{
  "num_hidden_layers": 10,
  "hidden_size": 512,
  "num_attention_heads": 4,
  "num_key_value_heads": 2,
  "head_dim": 128,
  "intermediate_size": 1024,
  "vocab_size": 16384,
  "hidden_act": "swiglu",
  "norm": "rmsnorm",
  "norm_place": "pre",
  "norm_eps": 1e-05,
  "positions": "rope",
  "rope_theta": 31300.0,
  "rope_fraction": 1.0,
  "qk_norm": false,
  "attn_scale": 0.0884,
  "bias": "none",
  "tie_word_embeddings": false,
  "parallel_block": false,
  "init": "trunc",
  "init_std_qkv": 0.0123,
  "init_std_o": 0.0123,
  "init_std_up": 0.0123,
  "init_std_down": 0.0,
  "optimizer": "adamw",
  "learning_rate": 0.00109,
  "lr_mult_up": 0.691,
  "beta1": 0.9,
  "beta2": 0.99,
  "lr_head": 0.0108,
  "max_grad_norm": 1.0,
  "warmup_steps": 304,
  "schedule": "wsd",
  "decay_fraction": 0.605,
  "decay_shape": "linear",
  "final_lr_fraction": 0.05,
  "batch_tokens": [131072, 262144],
  "max_seq_len": 2048,
  "doc_mask": false,
  "train_tokens": 2158000000,
  "max_steps": 11822,
  "dataset": "wikipedia_en"
}
MLP neurons of a small language model. Each row is named by its layer, matrix (down: output weights) and neuron, and shows model dimensions 80-271. Each number is 128 + 32 x the weight over its row's rms, rounded and kept within 0 to 255. Numbers have three digits each. A neuron's up and down rows have the sign that makes its largest values positive.
After each neuron's rows, "raises" lists the tokens whose logits its output raises most directly, leaving later layers aside.

L3.down255:115074137109155164165114157128134095158115226166149066107114109087105123237129196169104169137120122129105203173139102155129106095149174130087122190144087080152149107211181135160115144140116028156140107152190076142108167114087108091066105150166153121186106110157099137182098181123131123171141168140133120139109148095156152087121101101143086118151125119155116065073133119143118123123131166132128100167148071139145124142135105139124112110153131118116146087103144164112109165137151150183134175132099158067102159148129163112147168149081145091100139100103110126121149104157082148120
raises: "win", "op", "wan", "lie", "g"

L3.down889:087123110136099082131134089147051158106149070118134101138122117123103112022144139063184111130127087139129144159149063117099094102137141130123106120146137114161183141073173100128091085148129145119121116146127085100123143117096133145118116081132108123130168139134150118081115107109128100122106126149129170117194175114187138152068093099075147138170123122149141118124108122168169171151155085122130164088181129089077144103112081134156150115140178176186142169123133146124072157135192107085131105128068127105125162094093136118106075164093150092097158148171116091163118125170166092131
raises: " who", "'s", "'", "’", " whom"

L2.down405:114123150135081115116118111082207058056184144128208155132131161083107128152000123141175123158084143068146055146039082134119099076081170136152103123105115147138126169097211174138136118084111118121121141071147105121125140095096161196162093098142174086089127131153109130094140168132091108154115163182151126120101201131114124157096168085138124147110163121182127137101128184071171135161097145109149097191110189104117110137112112145140153138136122154149118174157119150234119109125125120194105139137143143086127119165121109137154133134160130146095086140129066169117140095095115092105
raises: "ning", "ry", "ling", "ri", "ris"

L2.down195:111082180150083090109153120120186108154114157143111100115145128103113201144140103144192145068093124113136134122112122097128138162112139097152110148105135100125066143129153129109110117099120136128139084124089117175105153110090091085140118185055133133165124146140156130074123180112132100186155078099149108181109195140140125126132028096123140170117064147130174133093087051111124189099138077152127090106165135119196144107133100116064105101134139120054156168112098156064123174113125150153154127121124100099118142121105069125173103089138085151099099234089097117096124134094136148124
raises: "able", "ably", "ously", " themselves", "ous"

L2.down144:059127148157067127079146125070147126115186166123138141112157106128150133142160139142115109105154134090156228136131123166105168127090119182189168158154151149139096149090105132186177099112164150144080142154108123123112075145129099157117129126131107099121079102109182134171138127135106091125094116151162148133165144140113155164177192148098125154123075119159140133193121156068072136112090099137121111000118132114150140110131104146117185155111109115119154122130107141115068109101161183191145134161117089125133127195082066103123129147125074123138157153124134127160134087158126109155
raises: ",", ".", " ", "2", "1"

L3.down299:142114058118102127198101186111129081063098110103144143139136142164096166099150138111141100144121083161085135052125115130162081165090138148171115113127105070110117128073182148104177102109114083110151110152150101143206125092139112119127075111116123222096181122116138147093141132114134116169201133174135087147086128119132133137132110176147160146099115092114169065094136119121116141153056109121100113191083158121163127110212105156154153122133183146150111110130122099158190101194137127138098149082113146159155154218114122119116155113132160150211140129108099127149159106085049113097
raises: "cha", "chi", "ty", "ch", "che"

L2.down256:145144107141089122133131082155170040084141161125170086041117078144152134144105187128151124157147150186121119169157110152122112148157139103135153148102121087151104123112136096176098133162112121131118175132172088160113171112018175110149162149049144053145128152142120131168105238218097140127110142140146108127127094146120070188086128137106062191072167142125112123117074167146110111159106163088179092088098118076113102032148107168135073125154135066113162156164108072147136097153119164144108138088157114034167189116106082112162143137139165114115182084107114162162103130088128185105
raises: "Japanese", " Chinese", "io", " Japanese", "ao"

L2.down411:088138100182137087145122141171135103100133144144167161127117148099146111128144131155126112163163149097103099129188112120105123120104160124137140185153098183141160125190102149083136117136123151130122134101169118145099194150145174172147121137183173047110153093110134134134119148115098098034091110101132140126144147102083165192127091109110114124087136162155152103155171157143121142142092118153153096132153130184148113176095118092121157099049126092130173137130115112136197127106107140144110129165102104097135105139115147103142144095075129143162076097154145141145079134087160136188
raises: "6", "5", "8", "4", "9"

L2.down380:107141128141121091093154060128139137071129131034089067143129137191144093153090163119126135093146076152127089134172056153086142185136160122130179159085222103162172111089170146082123102116151134096125099128123051129107163158138098144092084131150086094084122134142108154087083197122170178127115153115128084127120141114180147118152118144146130133140137091117133120146157176137096120131125103160094104149113158144155163090196166162128087137166135125143135099137134133159102134158149133105078199136187173201184127130097094136073078101156136090144140135158105139143155084100098121102
raises: "us", "ide", "izing", "an", "ising"

L2.down435:146112090143127137101123197136159160122079153099173112098152148075055126101126086159204122091099135147131078107132121113082092098155154072098186069141124137139188169113160133142151214186137116119172139043121078143139131120133118127146110130120203133168090175085158142114167102138168090157098159149172172111150134146114154223100091096136144109119150169133132130165127191149060107103110136113133117081121168138154110177132111120079122141111145131198093149137070138129072144102078117096070048174154162129118188076210131118108100136113063127134110076129154107102149111088051110129
raises: "\"", "\".", "\")", "\".\n\n", ".\""

L2.down576:096114140161118140089143151097090135086158149121112156195111139162145128149198163124104110131110137184098172132139173133077119152119120080159162125113134132154080180146115154068152153150153156149159153130142107137123110131115140095119145140176126035088117149156129092131168172117121103123129145127164125105183159115120100150139118065145108193135120124170160140134107118199120104119131133123118070119095165086158078177161117107132190111109159123107169154125128072074128165161120122114119123153105094140138133151075094130118149061175127123128163167128148090140150122104150106118
raises: ",", ".", " |", "2", "1"

L3.down684:078184095152119115096132079119085154102108120148133113123111087134107155158164136136141140097142123124118108176091158141116088172142080141138143131138133164147153157158129104121098181167124112088120180146145116103136084150200124149104160105133171172152146129153105104187111214089101101105143128152132094117080158150115122156149128128128091115138208147105171060169127146106158115182157159151110156156116127126174132126135166112118173084165135099173125164116129120137134099164180147070116100233118073110121110135182151122151132154091092182171166179143118155087100080094065152160
raises: "0", "1", "3", "6", "2"

L4.down1021:139147099142106029103115108119107166061144075123170107089126156141072123128157112075125122209137160174131173156161159154121104092167083139155150173119128130098133131194101126133143130100114115138115162156153092177206148031163063135084096125066166115153159140174133194049064131147130137140131162148105152125164149130152088117063138173111156190150137090152158144073111125144141169141075094168145096156153175155137128086116111148100105178113092083095121100151145103155120139149120141085156146141088137147113138078103198124175113153112113136096110160117129147127134107171089146109
raises: "ors", "or", "om", "ór", "oly"

L3.down402:099094169136189122160149131129142118155122231104091146108114046130110172161088108118090116166141125168143103137169142117139136167109094123105129171098128095144132128113204073138143141156161129139164108178139153135195099115110156154105146118105080045095139135096112088144127147096178115144085105113063087117162133108151156109138172146100096182093131194135172144156124109142137142105088048134133163078136190096134117104105135119129141179140108113136148099128158129135134083164126169116134123139133100128159167128160147132188154134136120148146150148111155145140169073074146163125
raises: "itor", "its", "ie", "i", "ih"

L3.down922:101136127101165124142127095123171120148182100152106097142154137117095128089109188111152126087147136103173165225138120116127155196128199149116104168162116128102169157110127156128158111085153097132156092120176111117121080074164127121188112060139144133053114150147131111132113110157118166152124145144155164158197162112118112159083128103168137118117106092093098085121137130102122073156128077150112124138072058090109111090102122142069132095164135111128138151116170204070149154135154117120140097076130110168143099107147139158181132074120091135134128132162174136153104120113186143150
raises: "\n", " ", " (", "\n\n", ","

L3.down412:100162046152100159141148097099110189087103075174112117129154138169077166108145130113117119077097112138169145142102133093158089138139118148197129054142140125152131164097103128072043171172120158148101152143108093102133124132056181130046143157136092135068120162141153129118105166139151162150091140099148080116117113149060125200154122135140166171130111169125072144179124118125123171111140162118164060170144119152133123107157061108152178138183096146056089104131147150103138037087136090064129135150129152122075086115108129093176158152101153128128154124181148189180115133137106144123
raises: "ed", "y", "is", "e", "i"

L3.down617:076144152148152077145208059147147097164083112160150154123113146119133096144094125135132098098129131107120092142127093091146109112138116112162133106091087134101163147091123186129083163112112139098127108142155135143185118112167078161083102128187146182099128102097116177112149119123137071094121113175119135156084154170099157181123103079115186117128095189129109134120098195069166126198116158111097135174126084123143175084137122156142058164180152121119102113160101083153093162129109093156094153094153126120134082121110132141144120108114135123157083106110102104111141118112113162172
raises: "):", ").\n\n", ")\n\n", "hab", "====\n"

L4.down126:149139144166146180104098157126089143106114131067111078141118137155177148137128147154157111169087134150130137105158203158089134086144107045074148139134120143218115122105124114144136142109122146129087143133083078082180168147113210169187193162164131146137155146130196138192143128103132101095143149034140135137083156149091071140214135128125160126106104073090203110162107095157100113124176159109107116151156160110132129162164160163187181116155087150107127105067129104133147101119075109149078088147062176154137157124164074099143123075087088176115135105106115109212147093112137135169
raises: "\".", ".\"", "\"", "\",", " ["

L3.down163:155126117051077141169111113127122116118160090186145099099103141104171107166130050134138131108079105135123065146103145131166125049114116126144097095183090148071109136077151150090149136089105116125090106102130153086056088068139137164176139135095145175168119118140049137051176169117160181093146139125148156119104130145099070135104114104136099141095185125099128145133080112066177134149120177136172117132136142135113145155173128138127156110091106136204192097126144139111136118136117164065124129098160149153101171100187128139140089134135159076162097149075153099144172136124139139109
raises: " some", " better", " their", " many", " its"

L2.down398:126129107120136176090130096167149100119120193155137088068162152093171167136131147131125158109133148102179143207109130098140110163163166141091096097101126139129121070152114152170162117115106079153159095110170082127148098144110149193103136170115126091120075121149169102115157119118165110116086123120076101192167132123116112066103212057109170142128154140115151135137084141101060107147115084130139070102141079159130135069141156145136104123142097149118154152092115216131096147150116104136140184132146206159160120124050144172104142164145095091132226127105090172134172158097130156131
raises: " (", "\n", " ", ".", ","

L2.down189:121113119140091146190146150112142122162150155135135156130132178096153097143131117215146164158156140146152110123118081092150134164172168136128121070143158127123111112098139146135124207087146188149162160057149188102106174055148166117118111150111134141165209119076177104127158106098127137179090095179180122112091111132091127079144124113053113036097122111075161104128142143158108126106104103102144121130102135149124117167132166160124092116212170140201108147159123174143144116101132109103131108173014101174125136139150139150102036114096176151111141089099118190143142119162156132143
raises: "h", "ho", "ham", "hab", "hu"

L4.down744:158128153138104090146095085098125095131138142174141115144183112112119153093078129192087099116140054119125109135136176117151080185043090091112142089112086133111137092158084092200127099128110121099176146123132178130087188133104137145140163130116159057162205128168194101117178174134107093112057155074151103092119178151093101185079107118132162108121189087149137089120147118142148078084108145109143060047105142135113133173122117090116120128116151108119155169115149086150129132157141132165110116130096151143068136167117112118121154143114134129155163102072158141153084177074111133145
raises: "1", "3", "2", "0", "5"

L2.down814:138058130173149172126159119145107154165180104130147169140139110138121121139103121109142151137114106157074118080151128115062163119135139114097124091159150116145164118090149140117089068107157140121191154157139143130125140128138131167131087119125093081079126114126141092141143210145122117202116255097157065143140131142098117138156103104136095131156085146107138138121106128217157096113115154115143053157130122125107101137136143117104124088157128137147063133095116145136113144098154114152102111179111115111109169109063127145135101071148177133136147157113098112136115103201137123086
raises: ",", " and", " in", " of", "-"

L4.down987:158134100162193137148111185139106146147192096098146146097156062149131075120164116143147110140136112125162086120147092100120112108135106084192104101111139085167119154119103148145139177210133127064120107163139105129119154069135117144140123122115123108038135115118165172152071134130113161204165142098119111106115110160124075137154076157127123150191125166173135156127062142155100111100071170077104083128131119063146117109104139095210130132098142150093115128108087126188123093196162143136143113154124133169126096193124160159178162120070140163172135122106159136146200180101156120123
raises: "et", "ets", "ier", "id", "ira"

L3.down270:100156137142099133098134129089110166092123157097068169165079138177137168148157134101141136168131125118133171142181139146090176158121084163106097192075129154131097187148097151129153206120137148169142125136130152164131104132133131104155179160118162083102098183167076078127116121091123087133183109198164183132137137166075134166133116096146158128113125187165153161154088140118123128097168074174118121057100130168167079148129145126109116155105137180096170136106129155104124162111129089186111169144177107125149140148102090126090155121151109137068139085116097098132061112133114135133
raises: " |", ",", " |\n", " (", "."

L4.down660:079119132098111204167141118105124136118097132149102080140167127090190146125131154107174075114121125105140144113111093151156104148123105087122093116105176120171180139167116144124140186086134108112086118144095107147130144099102110143103132151145119088144121157096119114079091155163158154148168150159131143143170132123163170175181159118106097104075132103103118088118180080120152108130181095148079093092156145146118140154091114115136072185100107124162123121139138159120066150104126164082149120167157110156130153111133128118114163135151088086185166135156114096089155194141119127125
raises: "an", "ess", "us", "ace", "in"

L2.down91:138081128143076155142111131097099113148178160152157160155122183161148187126041136092133065128116142101130172198115103123117154103120124137153107107144173113112095176153141127156162161102133131164104162112117143123120125098146068105103111097067156126099129096139154082217116116106150098143156148208164152104110148122115129109106157088117182123067145162144168056087126175120134138145185224209143217120130191104142097172154113131090139129128152115099112075149121145137133128110144143170085113184230116111115123166111091109092204119128126135082122107151129140117111098110066165141
raises: " Americans", "″W", " NY", "American", "-American"

L3.down487:126154159159090121072161142045121113156130151179091146143130137121160078101117178084108093182144090140112083078116145145123156145137150110134118198117151149118154146128077122135119135061083089066131075196132103158143130080185099154127200121100145128159167176160149145139152137167152067136139116064158130161106133195118127166087082121137185106122090172107093180156153143126118120078057181151105187063159100140120139088144130154126105123150144123164143145142150094162134129105141085130178149166126135093100101166155123109116169103104098116180189153138093145147044165084155118149
raises: "|---|---|---|---|---|\n", "\"),", ");\n", ")===\n", "|---|---|---|---|\n"

L2.down818:069142108108138112147107099086132085141125083162138152165162048153167159130118062177129151114164092121154096087076140158091122128119143144143141115156102084156109099185064139170091166164161114147081114122156099142136161091184109116166106133155094114194204149147174095082136076106168150143144119114094075162131090135141108081138128104155170116132142127054137090140113128132150137150105138083122086095113097205145153128140145143082161132137233153136124040165152108105115118118137087147141163138098117150100098165133148145162095067135150095103129076142183132117177097107084171092
raises: "h", "ys", "wa", "ham", "har"

L4.down736:136127098094071200136146147123146115113169093120056172169131130102159139172122071142133121088135179102109028098077103155091094167179124180058148187127165099183107111139107111113093181116161114115114077112119187072174118091115083088179101146137110132097166159163141151129121119067115107122149098135115132127151104103195107080142167110146151115140113099122133123155151131091092106106173077128130126140116132120122093151137174107054154126074147148109122137160170137180138165116162096168100167160155074115127154141102107107131108097115103162134109168115110113119181126054144194079
raises: "ine", "ines", "yan", "inist", "inity"

L2.down687:132204116134128097131194103146110175105119103103119106108180196120143144084120110137128126100114129047094130135059133097184143098153120194097200123086134140127136143107144137149149131193147111137136112133124118141140115174100110107126122094163102182127216182161154157086138108120103079142132119131088147148039143090124182180156163078132140056138115151180078125087122124134128101167189149134072130081119097134144134179110098128123096132132105143106117129128151077145090161135097116093101124148170053094145132217100116112146137143158132204119063136113141138160099120169087154190
raises: ")", "):", ").", ").\n\n", ");"

L2.down55:149101183113153128093093115138148154095102113132131126106133115141144107146081140121110134151129140149145078177144141088126145146124095081139134094162133144162139150024119102106121197101139136137144143136111135109117115180087103124143114167139082123153105132124093096105118081136173150157119116105098129129173173100125099169104132176136117101095138109098124082131122150140115107155164116171166110127038111138113134129118181102113161089212157114132115097149099116132174142006124114142107181197076082072156096185151099140098125156090114114125141122153120091185198145145122143114
raises: "ur", "zz", "a", "au", "ux"

L4.down332:129086123171127093113148104151157154161156091135109101099128080125108124121103136132128112173128141182100096169136160084104124082169167162111111131128144162169149160081158143114072080085129139125096147119115126075166134210146163137102148175113174157082087132188109086165172139139091132152068207130122111174089183117091156177165109080153072140122076205134130106137067126177149175131114101161115147157118176185124116160146150126152100104165145100105079164059088162074115143097115107161129093168120145163126136163066087103121115133183174113064130112138120158145125140149127125117
raises: " from", " of", " in", " with", ","

L2.down317:118075112161167104154091066146167120128129230145158111015115134125152085106129143068183062194145126124121059092122143147159096115108109092073071152149162090131158094096154169180104125143124149152149131080094148106145159150115108075114149086158090146132071144094159123147117147151179093185145112183159158111127134112120108102100087123146101205142138127154179122106110115144092080136165093166134094113143213131154133140153147198116123133128168118160091176146139115124128083166112191124071117138192124195135181077107126121160095124092090103155151191096154094168119142132145124109
raises: "je", "ji", "jan", "j", "rance"

L3.down582:187095130082133137061144080114131154128120087093102129131133149121146125160065109145146060163153137199130126107101030130110170099106147154140131141118091122181137152077155222113145150147147144092102060152098139121155116148114178136131182153074092106103157151151149121105132155173118127176123138154144134138101145155149159113173096165134155125110150159144124125112163119166054197110124147079118135180101106132130136152189114166134125106125119184120142119090110122155120110077159107105140113136061122170187147176087127104108117144173156076117081112148177186162147189096196089080
raises: "s", "is", "ise", "e", "age"

L2.down209:068152070113064149107154123150131152104086061135116087130135166116142100151186108088131146191139099173100089083077122108079107112131228057171118055123099209119185114105096138148098134184130147102103113160146128138104139139109066141088149091139155161121122120176143193079174123117161089150183115071087122160151092097076161167171115156145154130151130145093095203179147142121143117124137041131120079120141120098121126168179125100150132104175116096106154206132201127148108105135110058141111028135152136149160117077153094106115158072139182148105127090183158082105141099158168156122
raises: "e", "an", "est", "i", "k"

L4.down780:169166128145153152130092168102137138036139119120150072174129177162165133126096116145103146108145126100158081126074139116174142123150108151097098132115077136125168129112111132125144097196129097147130079111079121126106146034107187076083110156101125172117134150120146070130133138123113091162054090142159163084172140115156135153118122132140129155141091103166108141118134128177108088118093175161105138165120137162115130173054098132166179102091138152125109073111132153109096161137067130101124151119089129121127005079078171110075176126044135106132123111098137120025162145104099102123
raises: "at", "ative", "ate", "ating", "ats"

L2.down863:134180167127172123092125104132148058157118135130099148123105106162080142159083105136152138120069120183118177102088153087050151117085128107106080125148150137095061096174116125143081163124134117171174116081111143114123117071112085108101154164189110071060136137169137119168136152124096123152138165105112153161090118129122082138133068163102160117115153134133164119130110153130109147108068143167154104065095068168088120155175127099164119114121117165176177146105155177109054122098131121148150068162118158135088163181084137102138113126103121130074139150109209083089153104092158148069
raises: ",", "\n", ".\n\n", ".", ".,"

L4.down443:129163122130129132119132056101165117093161098168139124147120217070094069129174110115104113057093121084152171206105145199160182095112140170100091043096152097131149181145141163141083067149098125112115174127178083086097137166155082117132101109143093124103096143066134129094113120061103150146162122083137105152136133116118145110134142144135145204148138118135121110103095120146150100119076141095138124108101099131058124085200121140131141178169113115138114157160077111201105101186117160127130086141140138095124124075105163124186147141167123118171123178117145125120111158130183141131
raises: "ights", "ight", "vin", "ep", "vert"

L3.down489:124105143169102088088128179094164119152128102134136094122100070049081110146150148113158121106119107147074090075173104105108099123133140136146084150086169141137170142042076116103060075124104101130219193136109132084128161127139179103172129190104107102081083130158127115103092112115186103140107154134150139126170172125084160132121152148109150171138117136150099124105104103157120131097110093119147146125122168132118090104098090128149088133191148094096101146121123147094088115141143125118107123148135158112143130134089144127146082093152174125098119140137088117150150139145111151098
raises: ",", " (", " and", ";", " from"

L3.down210:134140096059160003114092092112094165098074163103120104156129128065135140169128151113122148131136119118117163085120108113169152068160127141081095067112106151139075201101157180126135141035076103135101118098154141091172155113111092126130150135150142105168110107140166108125127117102120131090092137112134127148179130095081095160134117151133152150055097151104059112164164133139155141145127183123146063100132157170124085139082136116101063133160102136148152122100179130116130053114041158137104135155061163133165089080180160182183138111074138129118106111104126135122175100123117105125
raises: "ers", "er", "aged", "head", "less"

L4.down3:115098098104120165206117138176115119158103119186132125199131142096110138161131156078119137107092159173175065125086093117127172096138176172147124124138126182139136098112137139144126138153136098127104130116169145157130143162123167096200139104129068148170122132104128189140132195160088157158092139139092128149122069085129122145128142168136101126133185130099057158136124111116135187122118124093203141131128158099095129106114110147121122171119093117095107122115094176142167132153124176112138133124095193139105133195109144127175144210118152151131129160114087079133097098142158062164
raises: " their", " themselves", " them", "hed", "°"

L3.down729:108128127113114168144129146167125164070145129164146103178091128095109220153161104090121097121147124152168067086125172097100088100117140127116116093121167110150157082090123144107097126144098213109133177076150089128141160152117150109146153117151089161116089131134125171127121131119177183169119127071153135151107084138130123152120107165132149115083118157152095146196117118174137130126127117134152108156141096120138096148126135126099106087152094177128138148114135094139139117178173111103094132128082153086136127148116134158157186151207157171137112142135124051098171116108128158146
raises: "ts", "to", "ted", "te", "v"

L3.down783:164153133203114107144141195105091126145124127124094139141126080124166085163136148139142160115166163133162167150146076103167139121123134155147135135138113096116121154124115114096076197076118160168132129091127099120125120176089128070118148120113110119159193121125131157116146166140130129125158110130123124127162130130160161150147097161140160163135127186106150066156118109128118117122104165071097127140103168122153131210167176136102085149160177143095163135154115097097161088098082095115106079116066072146163141172116106142080117099124083117170129107130110168118187124138155092190
raises: "h", "hen", "hu", "he", "han"

L2.down71:072129140099164109119152122123148165146133191102133110132111191153160152143111118120080107137147131190147064188031041192095161179165109114133147135113091078137172116130154155101088129122130126106134172183159106150105174107087097137142157162137089152079150166099121102088101164113122119186124114145141094127107094139124157103097186105143152182119105131113112128090070112138084118058047139137129063071133115124131084161130172181146169124131142115092074130165112183130183140187092171118148062171125116108124162113079041134181144117105153085122165115090155085110094099186149125148
raises: "art", "an", "o", "os", "i"

L3.down514:101129131077177129162137065117124085163113070168128099030148079103159143162151110114118161105131100141140158071174194155147190145135067137126146153130103094095111157117152142113126080157128145098154109071108122102103114099070121114127151125084101177133103153119216022172128127123162127137150117161168136126100137156057099116097123133165131045114116098090142144166133131089066129127129138087139150103115198085140122071169135119201141110136137136100128170106107110114121107172102118134085135111184130116075090149151145101160122113120079147178122187143105125092120139101133161127
raises: "ja", "j", "chi", "cha", "ji"

L2.down100:152134200100117112113078101140099150070121201113208064130135139132153123185094083086180107161166136143122172101099159146103103134112093064142132149123124128132136098133149176142062094105138099108113153117153081199122173107145129120124109100142155155182105134098116133192132169172115161145097154191142126111054160151142187128063097128162097087109075119072122114168136130135132124134157075130163105112140123064125123047094083111089086167100101131111156147127108136125091118155081152133095167156113088135173112138121124115146147180102123130091129136114136196116165108145035161126
raises: "te", "ts", "ton", "ted", "ling"

L3.down672:082153126176121161109110116093090120090141153118081100120116128129171122155141122140135173120120172087143178131110128100125160092086064118099179128115110156166087139127127137126128157147120220156106135163158119107141154160078176143071095204143118102045151132179159106141113199118146127152113132185122133121123151099095133208096115079142117168131073125197125148208079152107113136115135156148136141130104096204134111124164133122153145117128130179136135182099082101130170063105181120155132103177097110150100119143050137097166152132142107160145123096135119095108144146151143154160
raises: ",", "0", "2", "5", "4"

L4.down379:098133076135145106136156108146095181118100138155127076079158138152126087094081129116112181122139099138091068142124145142129127170102078139143107090046147143178142154113120120134164146118108158076156092168056126121134124126128145102112123118179165135090175128100139137108163158109112073146121059129119125158117178128182207087114146137148123138162118153196047139099113044212106033127171129169117120072159063125127115146128098157158124121146140085092044122117162082184117143142143127114107199142156111143153056139125143106132194087093175155115120210112123174124129147157065135124
raises: ")", ")\n", "):", "),", ")\n\n"

L3.down612:116140102117136157154131104148120166123141092062111050131162170073152123116142186129146110134127099148093125152117131076098133129125124082121154110103140123155140127156089082137111093090056119101057108084080136139152164083097120108182166219154132118176197114156163088150096110111133098069127168107104075132175147168093115140135133056153120107132132176144140139169107171132143110174155192104170083083149099131102101134125169176157101145140196162131120142122149121160129123141095156143117206118156120157149096066130128077164135155079093182095110141150099130137067172145062091120
raises: "\")", ")===\n", "\"", "\"),", "\"."

L4.down945:103098185052099166127088093111120146122111115160132062132106126125134134133199114155112123133160125114071087128141123112146088132140131114150096106108136085099164113123170193143154151065106102139193172079116141154132155197165064149127170235187151157127159146081119141137093123119123116199168131090164090160174115081168111129111156103083146094111105064150162091155113142080124039124172154170100133068143163144175103168136102156125129128081139151112139128169123126128092124142119176090171067105071169104134099094058135166066143079167108116184106108133104153169081162136146120117
raises: "as", "ar", "in", "an", "ac"

L3.down676:065160118148148133132120119115138146158114193177132130113102100128113123133182163091114103106150144109093155148130150077139169144110131150131155093179083119072123184113087181131166139040115135106137108104161088146106150153171188107115139145120093113161145118094151138123140142167155189147139154117144081143181100111149076112157155115062142168168104106104154112184100106161124102092140099126134139192093102119070154112161119158183121134128105133139131141133094179123145114116146106069157131101112104135080149119112125148126114165189127080202123172150125112140181082098166084108
raises: "\n", "\n\n", ";\n\n", ";\n", ",\n\n"